{"num_hidden_layers": 8, "norm": "layernorm", "norm_place": "pre", "attn_scale": 0.125, "bias": "qkv", "train_tokens": 1608000000}
MLP neurons of a small language model. Each row is named by its layer, matrix (gate and up: input weights; down: output weights) and neuron, and shows model dimensions 448-639. Each number is 500 + 25 x the weight over its row's rms, rounded and kept within 0 to 999. Numbers have three digits each. A neuron's up and down rows have the sign that makes its largest values positive.
Before each neuron's rows, "raises" lists the tokens whose logits its output raises most directly, leaving later layers aside.

raises: "out", "over", "outs", " reference", "up"
L4.gate2254:520481515549507475533501489498492501489529514432506480499490495512478500500514495501496497531510494490489548461455508475500503488548526492498488525525496488502544472476494483498469478504484517474530493501490510520499471509508493506456499499499505528527504487515492496480477489510468460480498456492492521494497503501508448503473527456456523553489528484544446468501498461532486550516463489524486473506475506552485526497552481493500447476467496510537467502449484488486501477501477520523495521499520489494511504474501476449545487543508531481488478529519495473503495506521473537581
L4.up2254:522505519502454443477492515480517521472507509537525453475460506492473513510520477482488560538484542502491539512504520504480476508491520553502484520494485521496456472486511502511524495513471488488544492468518517551513522541497493551475542474533474463511504491498522530524487491501528545474455465514490491564495465474531462516490501478486528502515472513500482471521499453488502528562491482484491507488479478502486493524504518495501491518537487502485465531467497520492510493511489517485480494502550536451415496492498482545541499536474501538526504514498505475500511512480526507515
L4.down2254:523505494514509450465507511533512476501528528484538537506471508490500473456538518522488506484472500468479542484487516485468527505466531477518463537519458513512474471469507524491516513471466483490449519506493503505458484524510509535453478509482474503512524504507488495520530492486530485492520616508511483514533525519481481490529528526511540528486520517522480468479520460491531531510490494474527508511491523503463478477455500522511510523539469481469489449496452493499492470528467492511468508547490517504493493507517538495492472547477525512492452502521522534496498542477525464513

raises: " ones", "\").", " him", "\")", " himself"
L4.gate554:497466503463454467503500464542505515485500540528506459544446483515474508510509490509517505543508483522520515536456511498504477479492497462507541472454516463458540493484542475535503525476444463493503487482502496541496479521473518540444501486537496460491504507501514514533498520491514515490510479543530510487496483533487482459511531494490518480502501516497525495543498523486519502499497544455497476490505473520472478468500536539494500497468500490452545519507525461504472466510558498457470567513517495458516492470510483501525482485523482499524500505507520510504473497489462505473
L4.up554:488502512469492498508502538478474514501488500483454493480460501505526487519519496545510497513504488512473462526543466518494482514492499523526488529519517483473517418471500495497515470474562512523508486492516504537461465451479499524478514496487468452515512449510496487476509512516480442491543486500529461513499516549481480514508497547485531502465541521511492509471492505523491474527516490535539506499532490496538492464492525503543532520507539477508508518479493542519510511479521530486474469518493507490467512571459472506506541518524477473505478516552471511505515508525480510520
L4.down554:504514466561473500511478488508486468523505472492494437463509464472490509503487510487480504500524464495491499594505533503486488496495518517489508494516476504456533456444515497498504510465496482482498490509471492536499501509503521532512479457538507507503560486465531522522502542509508501491479533558506510507542514514460484548497553504486512513496523463534469508530492502526513503555463540441509452491489497493513496546549504479490501517471500483485495540498506528532512504519523497489515474528484542517530553487519465481485531509509510503555486439514433560472493500488476506515

raises: " himself", " Jr", " Sr", " who", " his"
L4.gate1218:499484493513469500493460502510459532498469510487496458493424472485466529528494481504482500501481505477515492477506513544469510501501528488506513541522512470486477502497546484488541483485510479496524434527514556499500505533530482515527534494500487553511492467504522477489495518496520493506532514506520468517492487477485501468549522501438464473469489479503484491432504519442465494492516513512494441509459502511478494498527502560453508469483474486485501496499519468517461456483527501556487465470490474494513535482469497472516497520481513478507509505528509491488507514517461448455
L4.up1218:534500483510441499518527493503490534492473474460503463504451459480466509500492501470488517518522482502534483514451523476488510533441524477492534542523502500509531499517468465496586477519515492527528462486468505503480494472513475511502519531479496564459481518553459476509517502519578476486494503482515472496464497504524476538540493456471478439431490490513484485537541519455461470474540490456495487458509506474469456470554469531489471492510462468494493493507479528506483462468513539537516468490494469528474478518501528524520510511499517492472524477509543499499494450488504519510
L4.down1218:463510494481551519487516504468485472503506522501485485460528491520519495478500478499495515479518474478489517493484482497508500508498507534534490471522479508508493485473483528483485509462491529502464517462551501507518517467455541516489454480492509442484493496459495520505509512505486494483500521504536556495525533487455440484476550502537506566527539530501504495531467502569553515494489481524528524469518531492518509532453578465485517527499514499514529501511466523507527519536520529448493508532484518467529441517527513522482524469532514524487505496482528471537490525484531548526

raises: " our", "!\"", "...", "\".", " you"
L4.gate2547:521507467459506465517470501459461476494508484486483520499493497520546534533502475535513548491500529565490529486485453490476478490478503506506521527457459465519499489511511472459478494476461533473465536530549474477489488484498506497541536530502505502459525511525507481524471510521474503535466495544530493508547540464509511479521464506525512489481487534510448498505507471528506484487541515497493501504481491498489503512476481558467576487508534537526492531505467528524487481498494491465469472499489505530464469495488512447497492465536499502478546529512526463516490482474440509477
L4.up2547:496471490487509453493474527492516501471491493542512522506517518491513551526442470510539536454552570554493487486477482471476501507513502533511516524471474536498458438561509515508495530464505494474501504505508429499518515455418510527565524533520476490494478499569496513509471504479516504511510537526534503478475495520515511509490482509509511529486499497515462502495511505482548487475490484519491487507528474485474469516508479489481552476540514520526529490508476500495511531532479523475486469520489515517494487500438484491494499491512502519412499500547521479494529510473466535542
L4.down2547:473511513503484544534510494527505460474500499464505491508471488506416482499499536455428539543476496433513465527521556543485473505521510456485527445484526486478514509485457472490525469519548462512534470519479557557525470498526512498462487451485513521511489461487463486485533516486477492486498484466509479522488472478505483506481516519468506480523492494473551471530492509497521510488469480452529501505538515479494524508528526466503438532500466469501470449507507496470464515471520496507552530473509477490486517463541476525495475519498533530526479457525474483481484503502565488479

raises: " 1993", " 1994", " 2004", " 1985", " 1999"
L4.gate467:508469525506480527511492435478526510479492495503483507518490495519494546491540506549468508509493487442513466500478470511513510491511489536502467521466532497509515462532468452464450510515497543510544464522543502452510434518472490491505509459471522544496461511505546530459515496534496492456504490494472525502501481485496526502538479548525446499512485526533492449500485529524446513514504490499502512486544491512518473544515492507466538550474495463478466540522475520502480524475539482476516471496520537484504543477497471497521458477500499519510503565493490518473483513532517501516
L4.up467:500495518427458476533516511499498468538502524504518514542545468514453494483462471511500462508502509498477478482486470515471503471498489516473500476489548524445494464529491454483540519486492492523524500536476510436505499487515448488520459513477493515556505518472527506486531505510487474473477485515470486510536495482508494516524491493502497507539512500492479467489487512506489486495490486479479459503466454515519469534559486543518474502469513493527512510487496510463471524491506522486491483451455474464524495497465572497472475514500510460481511534500475500525483496475483449506
L4.down467:527490484542533506494514513497488506517504545479488439559490449511458519469488468488556532536471508482495497460490486512484512511494509492541517543509514513490567479504459538482487494503464517500529537477485538545481532524447449489498544454585479504528487479516501475541476463517504512502535494485524458527503471495472486513498492482478462498525526480477508562512472536478468546525494484479511501456507499482517547499515492536494506488476518503476526498538537536487471465499494478498482472470475493483512489507497442512475457478491522495563467527476513463476493497519493495524

raises: " while", " with", " where", " whilst", " along"
L4.gate2712:519458502491499520521473483500527445478526516519496496483481490513482485501510482475515549475474510468514486509464545537507513527490502462550494460478475454491553520528514465506490520526485485508499516555513536498506482508498450517512457513480509516522486519473524495510545508461488521490514473496483515485519450514503472479479516483519533501447515492540472464496508540441471520489475513532523537526517489538479473537490502521459481513525515532552516466492498491509516476494520520479486509529485493463451501517561490514527467507504485477504482509497524496470500481494497502487
L4.up2712:533484460526509530503465502490473469480493484536480513529526493526494473458531483438509471521468541483502508451505521552500500518526473454507474481502501516509536520462548474503487562537500489480498505530505477518511496501482503507472526483494549509540514534496485504498517554500520511497523546540409561482514441491499493497526501523491514539481510493516511463503525542502502466502476516492568498589480487536529512514524504511506510493504533495461529484476500454512470497477520514511490499477504502495502489524561508464510490497466479520515495513511452509503507487497479498500
L4.down2712:476511533539496496506491496480520526550524521481469487505494506454500533494493530516517544497536482502501519527510442498481528467505540501484499547520545508507481491487501517505509481510540539509484488467459519531483526536515538501504484481507467456418531475507482486508483513511487491506489499506601494504476520505505532459522495511508484476517520508467503521500493450565488488482528449505467462480509524478492511497488517491514501506509510505493506533513498538495495479533499482518509496481475486500512493503469492527490523494507478543495498526507536491476493515497516520464

raises: "ini", "ist", "er", "ers", "ium"
L4.gate2568:473483565505502460522514493540501487536465472490502489506500480486477539450533482486476488529456479469504503516510529504450536503488495524510533481486464522485494467535521458480500508533465574462479485546463488540433501468487526514487515483468494511482480482492513531480472471495515447542494470471514488489528482511498529468462535488523527447490509487499499490444485506518474524445497524501479527512500533507525516531496549502520546513478433512545533493477501517478495501496498544483494481486516516515487482473507494509506487465496526494530503517511494513479491498470529517506
L4.up2568:493508447489542551452557487496527458490503488495510508500470519478474507541526455493507499500444526438497461505508506553520516499503480539495485472487484503476511527531493512426437492510501475503505472515499476472486483538502521524493473495534533544493511492475517555507505475502536531529497458520476503534496517531489492482496559478483496504478533515476516538494503487484485531497532495537518489474496523482494488511547522488501469502517503495464474497515507507480439518513522512494491534498535464483547483482519497517534492461554551477533477507485455528519507533494465523484
L4.down2568:505490487498489491523486527496484505480484524504522496506475474507521521534489474492507493489509527447463521529524522510464499493516517481507535435467499511509519511545516480505510514512550495498516530489533518537507486489486536497430488508543482545491470485440508520503526515476445487553518478449537499529473496486439507500518539495507506480481523493477467517514473473478503456462491534511506509501553566510511505483539510488501507475510539495522482480453498504504459522498530532480474513495472516546510491504510487487522463510522491511512483523503475490490527511508483493514

raises: "ol", "ed", "el", "om", "o"
L4.gate719:539535470479524450508552507441462533467495528455521526541553488522443507476496519468534461530535487475500505468478479477535543471532520460504487508461524557484490479497564476479499511533454519493531488471518531470541453478544521487494508482456481546500558507531545524491477529512490511485478510488467532449514522540494524504477510531498501496499498488501535512512471532503507507525523509503484503478505464476531509481460510509510516490492505483481528493505489520493479493468522477546525524513557493484514514497522517510503481499474522500510498462479516481501485478526475504483
L4.up719:481500481491506528505477488514504504493529536492441548494531496499449563503524513522533480537495537482506500541529500487498486467504479447510528490470532505467506475540474511506525535466481517502505464524550502511530507501551506510461465480489497543472515482537513502517499500471492520504536464537502550488466458529492519484507549560482459535460495502480481450498490463467513487470519460493514481513530490494504478493484483514480515507522492495497561508491484520507510472535529534500490490529516508513522485504486462469493507484520431506530509482510478531515471478527507462522
L4.down719:481484500522475529494476493496539508513523505503461415508500506472528511488448432473513500508489505566480507484484509527524499512486530540525499485511454477506458515489510507511506527494486523496507492557470516504518486507522484515468483506497492477495470499554522533489509511491528487490519468481513543538497513435462480496490516521509518513509490506457471539527507526519467524526486523513523508494497445488513459508543509482523478508530490496545515491493504502486536477524527503557512520523492526502523488532504493507505503468512524472523492499515506477498466519481496507527

raises: " Italy", " Italian", " ITA", " Michele", "ello"
L4.gate2232:509492500498520460498516488506520485470455551508472452508532515489582482532494483477466500515491480464517485538523487482516492492461534469512503489526493520489495482498513481477534497517498472486500495465454500465491490545491559482506499519529499500530475494503456492499509556500497516502547506499491479450529507529512485510506467495509545506503461494479499487476489474481524508481488488518544477479489513548485534510514493477480520501467506481529504499528522480525512524488459479456498480464511519512454528492571498506485486500544545473500508496480500476510495507499456494535
L4.up2232:502463494534503480478517508501456520476466527507490469505567525509536519486476502489457513488547524497510479525496484494505492478513547466534505516470499484470465486508532446510487495496513485504505489461489540492513472489506543497511513554502498479498500513498493454475499520500487496504520535493505457498532470503484508536523513511493525493537526507514485513470489506518500490489535531527491514508474537534503533505489521512482540482472522506489495482508538458512484512456502475478463495500494545554452515480499475518485500512483525494463525508489499470518498460505504472502
L4.down2232:527514516526527496462506508517512492446492497494483430503502526526525482458450473485424498511494484529509485482512466523512540434458506502461488494525475497496502509475499507469469482501498494541460476493485505475493500494478524512526492499554495511478493521523467521544470531507472476508500470533464421514505526504494483508485473495488495537502480469495529533446483502510504512489483477545484438503518515512517502544536519447485512496490481479458506508545511491532469499510509486490499493477474510495487502488472480502454482473518536452516474485495487516485553511495513472503